config.yaml
n_layer: 16
d_model: 160
n_head: 5
n_kv_head: 5
head_dim: 32
d_mlp: 640
vocab_size: 2234
activation: "tanh_gelu"
norm: "layernorm"
norm_place: "pre"
norm_eps: 1e-06
positions: "learned"
qk_norm: false
attn_scale: 0.177
bias: "all"
tie_embeddings: true
parallel_block: false
extras: ["capped logits"]
init: "uniform"
init_std_qkv: 0.0321
init_std_o: 0.0
init_std_up: 0.0321
init_std_down: 0.0
optimizer: "muon_variant"
lr: 0.00556
lr_mult_qkv: 0.5
lr_mult_o: 3.0
beta1: 0.93
lr_head: 0.00794
grad_clip: 1.0
warmup_steps: 200
schedule: "wsd"
decay_fraction: 0.736
decay_shape: "linear"
final_lr_fraction: 0.05
batch_tokens: 32768
seq_len: 1024
doc_mask: true
train_tokens: 320400000
steps: 9778
dataset: "wikipedia_en"
MLP neurons of a small language model. Each row is named by its layer, matrix (down: output weights) and neuron, and shows model dimensions 96-159. Each number is 128 + 32 x the weight over its row's rms, rounded and kept within 0 to 255.
Before each neuron's rows, "fires before" lists the tokens most often just after its 100 highest values on Wikipedia text that the model never trained on.

fires before: "==", "The", "In", "A", "==="
L12.down356 [ 63 108 142 101 149  99 147 138 115 153 108 151 118 124 155  31 135 132 100 150 172  85 153 111 133  62  93 161 111 148  86 175  95 136 122 120 168 131 106 159  93 115  85 200  82 155 126  99 134  75 161 140 105  84 191 104 119 183  84  95 127 154 217 190]

fires before: "ed", " |", " of", "re", "ent", "ing"
L3.down44 [180 121 117 148  77 138  80 111 147 150 193  78 125 149  98  99 164 174  72 136 108 116 102  62 127 104  90 145  95 159 210 153 170  65 188 164 143 112 113 110 110 167  78  82  69  91 109 125 123 133 111 130  91 160 150 112 107 158 105  88 131 128 102 146]

fires before: ",", " of", ".", ";", " and"
L12.down129 [154  89 104  94 188  91 132 172 169 102 163 120 134 142 145 157 105 159  98 157 124 112 132  84  80 161 112 134  83 103 145 106  88 121 104 168 167 183 146 152 139 149 124 124 169 117  62 118  98 111  48  80 112 128 151 163 181 195 133  69 126 111 142 104]

fires before: " |", "\n", "%", ".", " ("
L6.down296 [131 148 188  90 131 124 165 187  91  79  95 129 177 107 117 150 118 134 151 169  72 169  79 103 102 162  57 130  99 132 111  97 195 101 149 144 136 136 157 133 113 167  95 129 120 115  57 146 117  81  41 109 150 159 184 153 145 109 128 125 112 120 116  91]

fires before: "\n", "p"
L3.down420 [ 73 135  87 134 103  71 107 111 101  98 122 127 133 118 145 154 164 167  96 131 157 150 174 153 228 124 167 157 109 141 117 192 164 137 146  78 128 122 123 116 131  66 137  51 108 137 206 120  82 168 194 106 127  99 113 116 149  81 103 172 123  71 110 114]

fires before: " |", "\n", " –", "ite", "|---|---|", " p"
L3.down501 [109 111  98 116  78 136 107 107 129 158 138 160 146 141  97 106 109 132 159 159 130 209 127  82 157 107 114 118 157 157 133 121 117 140 150 142 113 164 103 181  85 159 136  75 165 190 169 122 132 121 119 109 155 169 129  90 125 135 115 146  72 179 118 134]

fires before: " of", "ed", "ices", "y", "icip", "ic"
L3.down425 [ 96 197 178 115  95 162 104 107 142 151 144 110 103 114 176 125 133 162 120 150 143  76 101  68 140  89 180 167  81 162 102 120  87 108 119 137 150 117 129 113 136 185 179 115 139  76  76 102 145 112 105 176 140 166 139  91 147 201 124 161  99 152 143 145]

fires before: " (", " App", " /", " Team", ":", "'s"
L5.down94 [130 168 171 120 116 152 122 141  88 152 137 129 148  83 133 108 131  66 114  54 142 130 182 135  91 182 176 117 133 110 148 146 107 139 123 142  67 143 125  83 166 120 163 124 123 198 111 157 139 131 147 139 139  57  99  78  76 143 106 104 147  85 192 139]

fires before: " the", " a", " that", " his", " him", " her"
L12.down23 [109 186  88 102  95 153 124 141 176 125  90 161 122 109 150 138 170 155 128 144  75 135 126 115 159 135 101  52  55 116 111 125 201 157 154 112 131 108 156 125 109 188  75 134  91 137 145 155 173 134 118 136 106  85 185 139 100 148 109  78 174 165 107  96]

fires before: "\n", " |", "ative"
L4.down374 [ 99 126 132 113  54 216 116 157 113 128  90  84 117 131 158 149 152 154 149 158  62 123 130 146 122  89  82 117 110 102  84 125 155  75 134 177 157  96 185 151 164 133 180 116 102 124 115 166 150 133  91 153 156 122 123 117 116 124  94 146  82 117 138  88]

fires before: "ed", "ing", "s", "er", " that"
L12.down540 [103 126 124 155 153 164 141 119 112  63 104 122 163 115 131 180 116 179 104 167 175  81 113 130 216 154  91 116 127 121 105 126 154 125  83 158 214 172 154 152 135 205 134  95  72 161 121 111 139  66  94 150 116 151 157  69 168 135 165 166 125 120 151 129]

fires before: "==", "A", "The", "In", "===", "B"
L4.down314 [ 81 122 168 130 153 143 141  65 154  79 149 110 131 124 146 147 139 188 101 108  87 127 143  67 147 126 149 137 185 129  89 199 114 114  95 121  81 106 114 124 186 182 123 180 173 135 154 138  82 152 160 114  84 133 102 121 136 138 110 155 132 163  48 149]

fires before: "\n", " -", " to"
L3.down319 [122 180  71 106 137 112 138 176  72 177 121 164 115 123 139  62 103 124 148  94 132  93 167 151 156 174  86 141 121 162  85 127 121 145  93 137 169 159 116 165 149  78 159 129 119 132 151 152  86 151 124 155 170 126 189 111 115 158  96 144 141 139 140 109]

fires before: "===", "==", "|", "====", "="
L12.down558 [123 136  73 113 110 127  83 139 136 149 134 130 146 114 180 115 119 143 171  91 206 129 105 161  96 140 153 126 140  96  50  82  90 136 122  77 182 213 125 104 150 126 116 145  41  97 140 117 115 118 129 102 110 154 169 113 105 122 154 137 119 134 151 171]

fires before: "\n", "In", "The", "W", "S", "A"
L12.down16 [110 188  57 159 187 128 136  94 145  71 135 153 177 135 101 134 110 195 135 191 120 146  80 132 127 149 142 152  82 147 106 147  89  98 137  92  80 165  88 120 171 120 169 146 115 125 144 112 168  41 109 137 149  89 117 123 145  76 118  98 146 135  94  49]

fires before: "s", "ing", "ed", "e", " U"
L12.down610 [108 111 122 112 118  88 153 119 169 130 149 136 131 113 162  96 127 144  74 121 124 119 123 153 129  70 169 106  95 103  70  66  90 112  95 130 126  92 158 148 137  95 122 139 106  92 166 141 115 117 105 143 129 129  98 165 137 172 175 134 147 168 106 149]

fires before: " the", " that", " his", " him"
L12.down541 [141 191  99  84 185 124 114 161 163  92 146 107 135 155 128 107 192 132 102 156 134 132 143 113 117 159 138 172 133  86 140 123  83 106 142 152 163  98 199 153 142 165 111  78 133 123 162 139 124  86 122 151 155 117 151 118 126 109 106 105 106 151 127 104]

fires before: " |", ".", "–", " ==", "-"
L4.down538 [ 94  91  96 151  72 119 136 127  98 103  93 141  93 151 135 175 195 124 149 118 124 110 147 116 190  60 140  83 131  88 137  77 153 147 132 130 127 182 144 142  90 145 111 111 155 192 164 106 151 169 130 201 120 138 110 119  94 148 127 148  92 164 200 143]

fires before: "==", "===", "The", "|", "A"
L7.down541 [ 80 142  80 111  96 132 128  91 134 142 172  69 104 176 146 122  93 175 155 134 107 123 134 108  72 128 134  82 121  66 134 161 151 104  93  81  88 102 123 137 151 110 125 150 126 136  92 193  90 198 122  99  94 115 127  70  85 156 139 115 159 146 118 116]

fires before: "als", "ed", " (", "ation", " to"
L3.down41 [167  37 129 106  87  83 148 129 130 115 126 134 115 112 109 190 134  95 168 175 193 119 185 129 104 114  82  84 157 167 144 114 110 143 121 134  98 129 148 189 131 117 123 107 105 137 159  77 133 119  60 152 122 125 149 138 101 105 124  91 139 134 100 205]

fires before: ",", ".", " in", " by"
L12.down562 [151 143  86 155 134 185 121 174  90 128 161 130 157 182 103 180 133 114 154 169 154 210 165  49  65 127  84  56 119 112 197 154 170 131  75 162 168 151 130 141 117 156  74 133 138  70  64 111 155 116 134 143  97  84  60 104 184 105 179 112  93 122 132 104]

fires before: " |", "ing", " –", "ac", "ent", "ed"
L12.down199 [130 178 100 141 147 181 141 127 131 147 153 127  63 116 128 154 141 187 138 114 129 134 131 125 201 147 144 139 129  85 109 111 157 102 111 137 120 136 143 100 106 107 128 120 148 104 172 123 178 152 191 143 106 182 195 103 101  94 100 148 158 166  92 123]

fires before: "|", "\n", "-"
L10.down553 [ 70 160 155 140 167 135  94 109  71 152 109 126 136  97 125  97  76  99 110 206 133 150 137 142 157 131 153 127  55 125  86 118 121 113 149 151  98 136 131 119 132  70 149 166 138 106  95 124  91 129 153 204 134  38 207 163  93  81 126 120 142 156 123 150]

fires before: " (", ".", ")", " |", " in", " m"
L7.down219 [120 156 192 114  95 129 115 145  85 138 147  95  96  97  72 100 173 149  99 152  98 110 116 116  81 121 105 103 121 116  67  91 172 144  90 101 164 109 127 158 104 147 120  76 155 125 198 147 101 104 179 109 133 191 122 122  87 140 148 149 134 150 119 169]

fires before: "\n", "-", "===", "forman", "The", "|"
L11.down187 [142 189 119 141  84 131 119  81 111  90  72 152 107 157 103  65 151  64 150 131 139 111 156 108  58 100 115 165 106 103 186 165  80 113 156 155 164 149 139 130 128  63 105 106 102 121 139 139 142  76 116 172  50 105 110 113 129 160 153  83 132 129  98 116]

fires before: "\n", " 1", " 0", "ut", "or"
L11.down159 [109 148 189 132 131 123 170 103 138 122 134 100 138 127  80 101 121 144 112 124 139 137 103  82 159 149  90 135  75 104 167 204  93 144 162 135 141 186 118  70 122 129 136 129 115 129 120  72  85 101 112 121 145 145 101 103  71 162 170  82  70 109  87 182]

fires before: " |", "s", "}", " place", "ar", " U"
L11.down623 [206 143 161 174 132 128 156 115 128  96 180 107  93 112 118 105 162 151 186 131  94 153 176 122 149  76 101  95 120 103  56 140 130 124 114  70 116 127 159 102 109 122 142 149  62 137 129 140 121 155 135 158 173 110 108 128 176  70 126 194 149 130  91 111]

fires before: "ed", "ted", "ing", "s", " |", "ates"
L10.down121 [113 161 135 133 122 134 142 127 114 162 151 151 108 184 118 140 191  94  58 107 134  82 142 168 129  91 143 106  77 119 105 141 116 104 171 122 100 130 119 131 168 139 122 161  70 113 142 148 115  97 145 129 160 142 104 101 161 109 136  74 117 111 124 114]

fires before: " in", ".", ",", " and", " on", " with"
L10.down299 [134  72 122 149 118  98 152  91 128  59 162 137  76 133 147 174 118 126 101 136 155 129 158  89  79  60 112  66 144 130 183 119 147 159 125 145 152 156 127 112  91 128 148 122 126 133 140 189 164 132 136 131 131 165  67 109 103 187 166 135 203 116 132 143]

fires before: "\n"
L7.down288 [ 66 139 140 116  76 103 145 126 110 186 122  91 143 103 170 148 111 161  74 162 133  88 154 106 106 134 155 107 127 118  84 105 179 119 142 109  99 105 110 115 120 100 133 119 141 166 154 231 113 146 102  81 140 142 139 124 164 103 107  79 125 112  80 108]

fires before: "ed", "ing", "er", "les", "itz"
L3.down561 [107 129 153 120 105 119 155 111 105 132 129 153 180  94 167 151 105 167 125  59 170 117 116 142 147 212 106 197  94 114  85 131 166 131 228 140  88 167 108 125 135 123 138 125 132  88 133 126 131  90 160 116 193 145  91 127 154 163 117 197 111 105 145 154]

fires before: " |", "otes", "oints", "|", "ts", "ld"
L9.down280 [170  88 121 109 148 201 103 126 132 151 134 135 118 105 136  52  64 170 102  79 136  90 147 162 104 121 175  99 178 149 130 139 109  97 145 120 143  81 113 178  74 153 110 107 133 105 100 128 182 151 132 109 127 150 106 128 121 123 155 112 166 153 130  86]

fires before: " |", ":", "–", "."
L12.down536 [141 156 149 151 100 140  85 105  60 105 146  73 186 101 138 149 131 104  85 138  99 110 165 112 143 177 108 108 109  81 143 101 130 137 145 147 121 124 163 158 168 128 134 147 138 132  76 167 120 126  96 158 137 166 102 105 103 123 119 129 114 132 105 143]

fires before: "\n", "The", "In", "ter", "S", "-"
L9.down267 [123 146 118 131 137  62 145 102 158 104 105 138 176 169 145  87 163  78  92  92 135 175 100 168 130 118 133 136  86  89 127 150  73 218  75  99  98 120 120  79 159  91 106 154 195  71 145 132 173 111 106 135 103 147 150 138 116 102 105 105 126 117 123  40]

fires before: " |", ")", " century"
L9.down282 [215 112  85 150 180 129  95 134 140 108 194 113 170 142 121 115 179  84 154 120 199 119 106 100  84 144 181 112  89 117  81 107 182 104  95 179 136 124  83  98 132 226 123 102 168  94 123 171 151 139  98  81  97 123 155 139 118  57 101 111 142  73  91 114]

fires before: ".", ",", " and", "),"
L7.down467 [ 82 166 108 167  82 116 137 105 139  96 230 150 104 161 123 142 172  71 116 165 147 170 123 128 127 124 183 131 122 135 134 116 117 152 167  99 129 188 178 154 175  65  67  84 134 161 131 147  86 149 120  85  49 113 176 165  90 109 121 155 159  77 136 188]

fires before: "===", "=", "==", "20", "C", "Y"
L12.down572 [129 146 139 137 143 115  77 132  91  65 120 149 165  75 153 117 118 124 115 169 162 175  80 144 148 143  86 112 104  37 118 160 119 163  97 111 103 118 118 139 140  96 100 150 130 160 168 194 125 131 129  76 146 190 153 143 115 121 146 137  94 152 112 143]

fires before: " |", " Total", "ative"
L6.down355 [167 126 156 107 130 145 151 103 151 118 107  47 129 110 139 171 172  75  57 130  96 145 144 154 162 118  75 138 158 164 111 114  97  99 144  92 129 127 127 130 168  97 149 122 132 117 167 126 157 157  81  92 169 211 177 138 129 145 101 145 114  90  85 184]

fires before: "\n", " ", " G", " High", " Location", " S"
L6.down588 [ 53 101 155  91 167 119  91 125 124  98 134 124 155  95 131 119  97 119 108 158 119  87 115 162 115 173  63 150 151 173 118 120 145 118 114 122 110 104 107 173 115  92 105 111 129 150 167 180 183 150 124 102 152 142  89 155 106 153 102 121 113 138 122 134]

fires before: "\n", " "
L12.down166 [133 170 139 142 136 132 166 112 100  91 161 163 136  78 203 127  90 108 152 145 121 175  89  89 153 159  91  95  91 107  79 148  90  98  95 134 100 161 149 152 105  76 155  90 141 156 119 140  86 125  95 159 191 147 165 124 135 104 118 110 124  97 109 171]

fires before: " (", "–", ":", " App", " US", " H"
L3.down564 [121  95 153 115 134  93 106 134 145 101 122 148 128  80 124 149 150  75 152  29 155 128 135  42 118  99 114  89 113 103 147 143 148 199 153 172  93 171 123 126 154 139  91 183 140 158 162 105 133  89  66 148 127 108  96 108 146 172 184 103 159  97 159 160]

fires before: " |", " (", "%", "an", "F"
L11.down567 [149 144 154 149 177 120 119  74  85 125 102 104 105 122 119  96  86 133 156 167 145 111  47 108 180 122 131 120 148 119 119 148 134  68 169 213 128 171 121  59 150 196 152 152 109  84 136 158 170 134 106 149 152 127 117 103  99 133 155 108 116 116 119 139]

fires before: " |", "one", "ir", "–"
L6.down217 [129 190 101 128  93 165 166 122  96 148 170  63 128 151 148 157 165 125 160 145  80 166 130 153 111  93 109 164 105  90 116  92  73 189 170  82 118 110 170 121 186 117 137  76  65 115 113 138 152 122 147 159 113  47 195  67 123  77 138 133  98 138 136 119]

fires before: "\n", "-"
L9.down20 [117 137 173 156 141 160 103 108 150 162  74 149 141 103  42 143 150  79 127 106 164  85 104 125 177 141 113 148 145 119 147 139 124 123 159 100  99 150 143 140  48 120  92 165 107 103 127 147 138 108  59 143 158 106 110 138 136  59 173  57 106 140 107 143]

fires before: " |", "s", "ore", "ale", " by", "ist"
L4.down77 [179  82 102 163  87 143 127 196 101  68 121 110 122 156 115  68 144 184 169 149 138 122  99  76 169 124 181 143 178 143 121 111 141 132 131 134 154 111 124 129 120  81  87 154 143 136 135 140 165 117  89 110 130 150 136 141 134 169 128  98 101 165  65 150]

fires before: "0", "1", "2", "9", "7", "4"
L10.down75 [103 142  45 101 155 125 143 167  86 142 143 156 175 117  83 142 148  99 121 108 125 149 149 157 125 114 133 137 125 139 111 106  81 119 113  72 148 107 179 144 152 144 105 155 183  54 139  97 114 117 195 129 106 121  89  89 159  96 179 169 172 124 171 145]

fires before: " |", "%", "her", "2", "7", "3"
L9.down55 [147  86 122 161 142 148  86 136 130 154 136 169 177 133 132  78 132 109 106 111 107 190 115 138 124 173 129 148  81 155 134 128 105 140 140 119  41  85 115 168 132 133  91 169 134 138  80 141 135  93 176 110 171 182 153 133  94 131  81 114 150  99 175 174]

fires before: "|---|---|---|---", "it", "|---|", "|", "|---|---|", "|---|---"
L5.down475 [188 118 115 155  99  86 139 100 117 107 137 156 104 104 134  60 149 143 170 105  84 160 111 189  92  63  89  61 177 141 103 182 154 166 158 128 162 145 102  91 107 142 160 114 121 111 158 116 159 151 153 124 195 130 138 201  81 110  98 144 111 140 138 152]

fires before: " |", ":", ".", "–"
L10.down602 [149 174  86 186 130 117 118 195 135 107  73  90 134 138 100  92 120 149 159 154  71  95 117 154  84 120 155 106 178 179 169 138 136 136  82 151  79 135 104 132 176 120 153 114 149 167 179  70  84 148 143 141 133 126 148 145 145 107 171  90  88 200 145 101]

fires before: " |", "0", "1", "/"
L3.down429 [154  87 102 125 147 136 160 146  97 135  97 141 174  84 116  63 103 195 142  79 151 146 143 128 134 149  61 156 121 158 102  98 106  54 126  94 133 200 174 139  81  73 120 134 136 143 134 148  92 115 137  65 152  94 111 155 135 173 221 145 123 104 134  78]

fires before: " a", " the", " an", " part", " been"
L12.down445 [126 149 103 115 145 117 138 129 129 125 182 136 124 147 118 101 102 121 111 141 109 190 169 147 147 127  82  89 113 191 123  80  73 153 171 100 122  82 149 175 129 148  93 147  74 132  82  65 112 213 146 149 102  95 175  62  82 130 110 184 161 116 109 138]

fires before: "1", " 0", "0", "4", "3", " 1"
L11.down222 [ 96 106 173 114 161 109 137 138 129 119 103 115 197 154 193 132  86  60  96 158 129 161  81 135 176 118 104 125 142 156 151 136 108 172 125  92 145 100  88 161 154 179 169 146 128 143  85  86  87 108 107 146  68  92 135 110 159 161 186 197  98 127 144 195]

fires before: " to", " from", " in", " by", "ed", " as"
L12.down421 [ 98 111 159 155 126 113 139  91 109  95  99 216 146 132 183 164 105 152 180 171 121 115 121 111 132 127  96  98 113 131 133 128 141 194  96 132  98 157 158 124 101 139 150 119 201 106 123  82 117 104 141 119  70 148 121 134 159 132  86 138 122  70  72 102]

fires before: " |", "|", "oints", " p", "\n"
L7.down211 [168 113  94 111 116 169  65 153 106  49 138 131  96  93 125 128 145 184  90 112 159 128 129 161 157  53 110  76 106  87 106 172 133  94 105 135 103 133  99 112 137 198 105 125 108  97 102 124  88 129 132  66  82  97 130 138 120 138 166 151 144 113 138 191]

fires before: ".", ",", " of", " and"
L10.down629 [139 113  94  96 107  99 108 140 109  83 204 131 148 160  92 161 142 181 121 142 150 141 111 151 108 117 134 114 131 132 125 168 115 129 144 154  57 151  81 128 119 120 151 126 155 201 158 109 125 111 115 147 151 162 104 120  94  84 115  83 178 100 116 132]

fires before: " by", " to", " in", " as", " that", "."
L3.down315 [145  59  96 117  99 134 184 102 130 139 133 163 130 179 138 150 108 134  91 120 101  98 165  90 176  80 105  65 146 133 140 105 112 121 139 156 126 114 131 199 114 163 172 147 220  21 212 112 152  95 126 105  93  74 153 148 158 133  95 135 150  65  89  56]

fires before: " |", ")", "0", ".", "1"
L4.down61 [127 185 172 156 131 154 153 121 164 170 134 135  96 108 121 151 100 128 106 163  83  79  75 110 163 135 111 137 128 141 138 157 118  96 174  89 170 118  91  93 132 119 106  95 122 126 127 132 108 125 220  90 164 111 105 176  84 167 210  86 157 175  84 119]

fires before: " |", " +", " −", " 4"
L4.down543 [216 136  49 131  94 149 146 111 189  87 136  77 149 105 127  77 147 113  73 144 136 149  84 131 104 106 150 148 109  93 152 179 141 165 127  87  60 110 121  90 167 127 141 188 173 108 170 118 139  57 183 120 164 146 149 163 159  67 100 106 109 131 149  78]

fires before: " |", "|", "\n", ":"
L12.down463 [159  82 156 139 113 175  59 145 121 124 126 109 172  93 152 139 146 138 155 106 129 164 145 150 153 111 130 128 128 129  69  77 149 101 152 109 136  77 118 159 154 104 182 100 145 136 109  97 158 177 150 183 137 135 149 129  81 121 122 165  89 150 137 187]

fires before: ".", ")", "%", "0", " ("
L3.down164 [125 122 111  80 134 153 149  77  98 172 126 113  68 183 115  78 118 108  76 146 123 142 144 128 119 143 102 100 127 159  86 150 129  95 143 147 110 127 150 112 126  89 121 102 100 192  90 181 162 151 136 119 110 183  84 164 129 117 163 110 155 127 119 175]

fires before: "ed", "ation", "ated", "ing", "able"
L11.down244 [ 82 120 171 114 166 153 156 148 139 111 122  73 151  65 146  70 141 171 147 138 107  98 153 107 194 113 153 150 130 138 122 201 124 125  94 101 104 126  95  79 165 152 188 127 145 169 186 103 117 120 159 145 130 121 114 115 132 101 124 153 138 152 116  87]

fires before: " |", " G", "–", " L"
L4.down457 [105 120  73 158 134 110 142  92  60 126 102 155 108 153  96 159 187 167 112 100 159 118 125 128 102 114  98 133  82 211 131  84  79 183 179 120  55 131  96 123 166 183  92 136  87 133 156  62  54 137 141  84 162 129 128  83  82  84 114 164  95 132 111 172]

fires before: " |", "\n", " 0", " 2"
L3.down621 [163 138 138 142  69 112 165  84 130  92  95  97 139 160  84 123 127 155 106 157 125  89 134 185 162  83 172 103 159 171 108 124 139 104 138  58 114 110 168 105 114 130 122 163 119 127 134 161 171 115 171  85 166 122  91 115 141 158 132 167  94  41 107 156]

fires before: "\n", " ", " S", " G", " the", " P"
L5.down391 [ 95  94 141 131  91 126 153 162 164 140 124 128 159 172 127 178 115 133 114 158 111  87 113  91 158 161  69 174  81 183 103 122 126  71 135 143 147 128 197 134 107  99 144  99 163 153 129 130 133 123 155 103 182 142 142 136 134 168  92 149 159 119  81 201]

fires before: "3", "2", "5", "7", "1", "4"
L10.down537 [ 92 160 141  94 114 135 135 116  70  92 139 135 116  91 148 177  88 121 125 154 169 102 115 123  72 139 148 124 166 123  93 168 154 158 134 145 101 137 130 103 146  85 110  84 130 177  90 137 110 113 196 154 135 166 116 115 135 145 132 153 138 176  79 111]